{
  "d_model": 704,
  "head_dim": 64,
  "norm": "rmsnorm",
  "norm_place": "pre",
  "norm_eps": 1e-05,
  "positions": "rope",
  "bias": "all",
  "parallel_block": true,
  "init": "normal",
  "weight_decay": 0.16,
  "warmup_steps": 502,
  "decay_fraction": 1.0,
  "doc_mask": true
}
MLP neurons of a small language model. Each row is named by its layer, matrix (up: input weights; down: output weights) and neuron, and shows model dimensions 512-639. Each number is 500 + 25 x the weight over its row's rms, rounded and kept within 0 to 999. Numbers have three digits each.
Before each neuron's rows, "fires on" lists the tokens most often at its 100 highest values on Wikipedia text that the model never trained on. A number after a token or word is its count.

fires on: "'" 29, ":" 9, "," 5, "5" 5, "(" 4, "6" 4
L8.up2046:485509469474544462510495484493492525448466459508498534498447494518507510530528490501508507496498471488493518541541485541531506487493521513524521426495526498496486495507489472488545458474504504520498481486506524522497497483499498491495515445503503506515505473500490465505482484485550491512477471451516492539524487513531501516441477485468475471531495525531484521522514542477491490451523
L8.down2046:482469510494502527527520511518479537510518484523537470477598500499462494515485495505490488490469524438527487503466514482461469511492439511539483527509470467510525499524529527533505467515487485498460545467524500473491523523495492513536480544492503470505452500465518526478528481516488495503522510490534548473454517520503537533514517515512498535510493526495532509486499441526498499494458

fires on: "-" 45, "al" 9
L8.up670:477482535453505486499521478539512488505444483529437478482506530509472448474515508511487532517505489524527477455510494544512536467522514506473509558487499453521512459506500486498499505515531459476520494534506478495514472519531520457470478499475494499520493472526484488488494524497501532527510505483484486486470485500512535534506494481564511475564480477504534464485446509471492482522501
L8.down670:538503506532505520524514470502487475492505525488470514556498504497539499576467551511524472491470507498467528528503503502510495496487468511537504515522511510533465533482530536505512514491528458496539468518486475458505512480494528496516514517490511490513495518468532500479464467504509485526546514513508494522504488518528504480484468512544492527482514497514522535476508483553559531491478

fires on: "a " 42, "was " 13, "to " 9, "| " 6
L8.up958:495513550471461472504519470524483498521530512467498543489461480483449491490512485519534526530498504490445522525500496520484461533458471501495454478517503500465479459518524494552510499494534482516517477514497485483495509475461463504512451523484495505524523501552514491539524521494508531496528525458470544494485531514489510475524489538471506513491480532517487504515512476523515536499489
L8.down958:529507443500503479529500523517503491507499511493546473512506486538509512508478512464475465469527483465493475443488447502521528490501503512529511515527475520541547513551493525464503441502425501516495515494487513458486477518509493455510493526504487504481455509503467532520515477510487494451465500492526481511527511471498481492498500451527497557473500455528513481485524523492489524515479

fires on: "and " 15, "'" 13, "t " 9, "s " 8, "It " 6, ", " 6
L8.up2100:455558528520516515492512489537492493480506509492498529485509495514508473524504491488534487504499512482463484528504502501524551506470508518475479516485490514467504492465529513500474496529518526520484505518493548489487441480500496464530490502528481463556542496528468473520514500490523527526470529467503484556512493496531520485472485452500493497532472567470476516487490530484546498519517
L8.down2100:503502502505529503509512486524486540523464503485478487495475529520487521479486538507516510497496496520495559505558509503484489528504499490483467532542487511535486492561458495512512507492502494476529487501510506506535533513506544502407514502481503472489549496493492467522503525501504486517470455491537490466541507495471448512519493518537527505524498512518495495491553497484493545504493

fires on: "201" 35, "202" 13, "199" 10, "-" 4, "200" 4
L8.up2317:494493517490491475494520490485490516515522484501463506523508526508512451535509558487534502476510563511515555480512517502530483501449506472469471546483549501548479492517532513467486510496491484519514501498490529492523516448505532510514494516493510516500494470520513466506491525457549500478459524444489472469520483464463519505491530499508539495544521537513518480521493457458517512530513
L8.down2317:488484511518484497478475534486500508487502509514530470557465517473447528495479491490459534515524512517528488471540495533481507527502521510480491485532477490457502548530514456467508514473540424450448491462485511521491462495505516476488502487507514513492481459472446524493554506507473506554488511508515523561469507506557524506534503445516493508500492550466485515500470533539507484499551

fires on: "-" 24, "–" 17, "or " 7, "with " 5, "199" 5, " " 4
L8.up932:486524522536518515473502478480474499516567490525495505469548543490478505538447495500521501437512492510506508462531462522442488525520561479488459493505564486508488521491518508510471524508489459474518516536490534461515535530478472500450468503454496532495512490489463511534514473515510537491519495539504497487491498509499551545508504507534524495517487491503499572438509535490443536485514
L8.down932:497509500484553487486485514512519517470491496510477505518534451449532487510527523521485513487472502529543502495452525492492519515481464496493538545508559472487528510498479495540522508465499506519466500479488505471471521469502530494509547501489503508502519514524504505560480520529469477527477499499499494506546511538552460491485495484485483513499473524496484519478544514509457474460538

fires on: "an " 28, "of " 12, "be " 5, "An " 5
L8.up2173:470557523487449486519417488509474483473520480514511543467591502521464508521541530507501482495538500470475481493504518534511547513519474488504535458524532513468512491513500487547455497519503517573523529513473506464528510511517512476525535490474498463551494443533504487475516542493504478553506494492529502525486540530567512535502526531464535457496497510494463457490487542543511499544453
L8.down2173:531511503522512456512505476489525531511502498498466501476481493472449501495516440488472543486509538528503518495520515495478517479546511502498524503545504566543496478528536489533530510525479491524523508493487493491537477503481492487542481555504477486485522541537514508525488491474527534483468512511543519473524511485521518531531529544528514514513465470494477497483524522502488520510467

fires on: "a " 49, "ve" 7, ":" 4, "0 " 4
L8.up757:512504548459515491516498443487542466539516496497492496522482494498509485509510507453531552519484443520497471466450520493507446535485450496490505510508589468477515521469534509482534500476456491491482505492558560472506466482536481471549505544482468503488486491472455458485477507498495502498490520478493523475471480487517518519509460510533544510498484481556472503472527497518468487510515
L8.down757:486519449480521501518491500503507512475476495451530470510488458501514488520500499499528473523484496541506495472513486526533544454498510511492513473509445549521480461516479497497476531526511473454548510521472480513535504485527513497498531480497505477536476516509501505520515472545492503502508497527486532466467503497467548510489512477504488515504521501455519504518476491494510460512475

fires on: ": " 18, "of " 17, "s " 13, "t " 4
L8.up490:508485563509480490492509496517506480482531484497472559527512525513479530563461478523524506543453474488520475475468479529495504506486512452504466479486513505530486543481475476500477544510502481535516523547472541552510493526566472473508509507497475469488485516496469533475520515462496536532463477499494507534500497514528500560538519492484491513495478549500467512481524503554516514494506
L8.down490:481528433515526483478504500488456516517458472538514436490504493537540494471551500471529494492465472513482542465495497443540485494500489520536476509511477518496502495502446515508542440486485535487509472484547491485521498501477469497469509504540494520468502497543423477489468486499485477477523482476489495466549485508494479460513509447499496494489535478490535476491475513503493453547524

fires on: "a " 39, "5" 6, "for " 5
L8.up805:492524517534465481510503477493483477496499512509503523542526522511515465542473461564510509493462504513442547499550506509517462516494488514530499466522545463453483476535508479512495518446532479487481474482506504524503510509534494471514496505487492512546535482517520460503508508496504457517509516489506513452502483523530568498513467513514518484465497516540483489505524490573472473461469
L8.down805:509526515484491494478477484490489530511487469494488501466467475496502484516513511477511528497535488476516489469469491517509527516448502460492530528506501478521498531517509485500489502498532465496509503510530448472501490515463544543493504530463537519509481497482486527505524464538505500475500468492509467492446500535471503484488501467528528490547514450481465501510512501478524559502518

fires on: "are " 24, "were " 14, "his " 10, "also " 8, "her " 7, "is " 6
L8.up33:502495533502550480503501485491463520477510468501479520515468529516507492510541523478519507460474482521492474535516516482488528522483495500509489480463525490502534511493532522530508446493536519521515529489490536534489521535478460479515485514517519477443525476524529509506486532526450504509510490488503515514549495512509516511536534516512472503518511491499438478473458534499499500510469
L8.down33:484524494495519506461540499500494515502527502496485487501524522482527525500502504517514481435521489497488489477471533508487514480508521560514490505508493516486472507469527517501514471505533534482509486478501464544441511510479485485466538473500491491501488541483495521490511534526490505487519479494491542522552521508480510502502458458459529492492489512545536531501489487515483478535493

fires on: "-" 29, "'" 18, "un" 5
L8.up2490:494516499474487473521505455501475497496527476526500516469497500490461505517493529529528535413471524493474493522487482535538462488484510498494474464483476462508488514511502482491509505494514483505489494543482528517483521508488469502459497507499526499492513494510502512472515499494532532539443509463467501501474480526490476477474465448501510483512461519504536491499497475487474521475502
L8.down2490:503497476497532523478484556495536502481492517486521491534499513510512498489528487482486469580544490503514512455521512472482510500520502462548541566504489538508521465483501490495486490476494494510512497478511514495501506501506503479507494515509479504495486466510503502538495517504488481479529502527547523485496525460523475486545523520497486487479544485485465537514497530521518483509493

fires on: "-" 25, "0" 18, "(" 7, "- " 7, "P" 7, ". " 6
L8.up1122:515529499481458467459501482503429530495540481519512491495545512437458527540463478480516528500479470473509524465441505518508524509470489507493499512483504436521465492496518511475480497471465518475505524515494527519493530485501517481453496523500485468501510490508467488526496502516521496481438453503470541526490454494465508506468500493512463493532505500538530510521482489502516522445520
L8.down1122:499518509515509512480451500469506516538494488509516466488458520516543532461509481496436500432478531486508501483530494486524471538486541471527496478512488492528501496502531506526479535522458498500518483512484469469487564532477476546513499450499512544508506522565507481463493463457494526475503455467519493547478500518504476473509454537528517515497448494499493535469433481529533508535501

fires on: "-" 35, "an " 26, "An " 7, "y " 5, "on " 5, "i " 5
L8.up1986:525530523528503488508458505481435518492495510536517495514471471482438496501477482464457520502477509468486525511494501510560485495456451499507538530493473493481525524531485465506521495497525515534475480476462534504492509510501522486482530461525479507528523473519496476526484535470517460539509549461529505494508450477511494525529536518500475539545522495529484516496468522518478507484482
L8.down1986:483464500480510471516511464474478469485510560513471504452456494492492490484502492489494473530501491529523508495475499479464491488554512487499510501508550490486526503513522543506486518500492492447501490531470450492524490525480514493513491534499521490499496552479495526481543442492542533488515467485518561505470498504519499460466495554517501483537485515470502501508550463524487519481539

fires on: "-" 31, "on " 9, ", " 7, "'" 5, "al" 5
L8.up2222:554527529484502492499530467495489506481477482503497540528550497486434535529533502494531529471528458472529501537546509486514493511502432493502478469461520509464512515509478510454514494513513538514508527505505484507539503464507509475490497464499477508545510496476492466477515533499464507505522491493516493513504490446501522446476541496487489490492450496476469503450498490507521546483495
L8.down2222:438509504508497489487522486563516528473493501490574470515502505486493458493509492508489529506483482491486517478502500510496485516483511468465516524483495472507496452498490522502519477468536455513530512485493505541514513511513465488507498473553477502465474455538475503504487500480483510543478505482503535505497525477529534492518480500502481525517560515500502525569518480524466511504538

fires on: "as " 24, "of " 21, "0" 13, "to " 10, "June " 5
L8.up1669:512494560482449477511482512478469469511491523501498476472467484479518517510490512496534454529495527483519544464529527508469457523460457477523511561542511474511485515482489528490451504516498499530544470489511498477535540456544468470481488466490507475530470474467514519520508465527488468488501504503448538523467509519495508522495486523504465512550553481475534553527495492475514510514521
L8.down1669:508531482506522521456540556503479522524507467483501500508515510499472489546511480533533547462546501505500470507497456526532486510495493528554447459476478466472494498493493506516484523467497544479466515532466501487496460499505525533499505539494472519481524483517480454541446546481469560540521502491523467475518472497549476460520472527520561511460482499524501454495496481492513507483485

fires on: "; " 21, "on" 15, "in " 9, "dis" 7
L8.up2361:508482571506499520466495500475485482474502508492467501544480494445515499533510511543529535505461528541497521507494486524519519526501490448495459481579537500471509498499527470529496481480540474461488555495476545500497481484518482475494503517516475526463514484510455512548465527514495570520504493485479492525462491530506461502454457524495542501463492480526505488503485493491493484482485
L8.down2361:555514445494524494511480526480477491541516474435506520495495517486528475493497514498479485472531485539515493473521529515533500474502526530526507510461491505530493536508501495517490515537461494520502422512505474510498518504489492512485497500510513525550534477507504528479565491544496498499507487484487529495491503506493558475510478471455458484509513522502534500504491553527474487495506

fires on: "-" 33, "j" 7, "'" 7, "and " 7, "were " 5, "was " 4
L8.up2666:538495525506446510470481493492492542471484492523466519514505511486413473523457477484542571514492447497499493514501500485492521482496487514503475498499483503487519483496548515501453520514541526459479514499473523527476488510495505482535506505490465475518523524465467478463511522507527506513525528493457499504435546511494495481504516476483477489519475476494520509506504512507515546517492
L8.down2666:511469497495500468522494483527487496541509473480499483450467488516553525505501467488464452498526511546521487467491503487493501498525493477493487523489520445501499539507491500528509489513455493505510496521509453470513500491437517575506523522476495495511499493498491533510516510486519506446480475511550500469521453502509492518569499497518485477507504493488523482509517470504498497519455

fires on: "of " 29, "that " 10, "t" 7, "as " 5
L8.up1844:525553468529532499514490506490506512500495531544525495523495497509507524533517518479517518499474514524495528496514545455518500552500518457515519514488469465512456488518530477510504527488491441485522489513511520464491535458546491500465533516487511499502452507523470515464515481525530535522499483493512494456464493587486482494531485530532516503485502513447533492503461540543485481489500
L8.down1844:458528458480485534482514497518505541522491482485480508510457479518477492513490514483534508460485478520469504515534487523482482508477495553462478501480502459513522485448509520496501525506559511536482480511517511479507530535515497494523499461503509479468535503502498482503457466485470500506496498486505416496493485456494491500488504508509523504524456540498481489484492495502486507510515

fires on: "-" 29, "–" 10, "– " 7, "ok" 5
L8.up1224:469528490498510503477494526510520502490514516501459495498510550515476452516482513548497521463483510542519452466506500523553479478472527480479434537499511487467523492508534536527502519468525504466508515513505499513466480513517508493471476501473508514479522484501474429472461485499506475512509490508519452521461485479505468546436501513495500490515488565538506499510465532544473546482498
L8.down1224:546494512548462500499475475503455483467502477577530479494480473469484486500494481474482443542543478512470498552486521518499532484482493528519523482520470468489526477525489495507482440516462468514480484463479498472542481473464497517485508490485488488491504428525510501498519540538488523499491493478491511487487537486568485461507523503548478489511496514501515517526494477536523484484473

fires on: "s " 29, "his " 16, "their " 11, "' " 10, "her " 5
L8.up2537:499447496504510458501514524495476452520507453494498491504468502480480444538515492535487494439541503519482501541513435463545511496510541468460498508471513492509481483499521531496501530489523481500545552486468491501538491525477522482501524493497485449501510476491540501538515495475475510487513533489525501486528470508502498473527503535517489495520526488471465497495514482494517532523493
L8.down2537:484535509507500509527494508531500466479516508483516472469472459495537524493531519502498500489486513460499468520462503498533485541545474496530487506481528512489473491507518479490498515513423537514499464493499498484488494500527522473506514530501498509515482497460454467480486531495490536493520457516430488503548513513534466502497511462520449492506512504500520505481506493509509517483538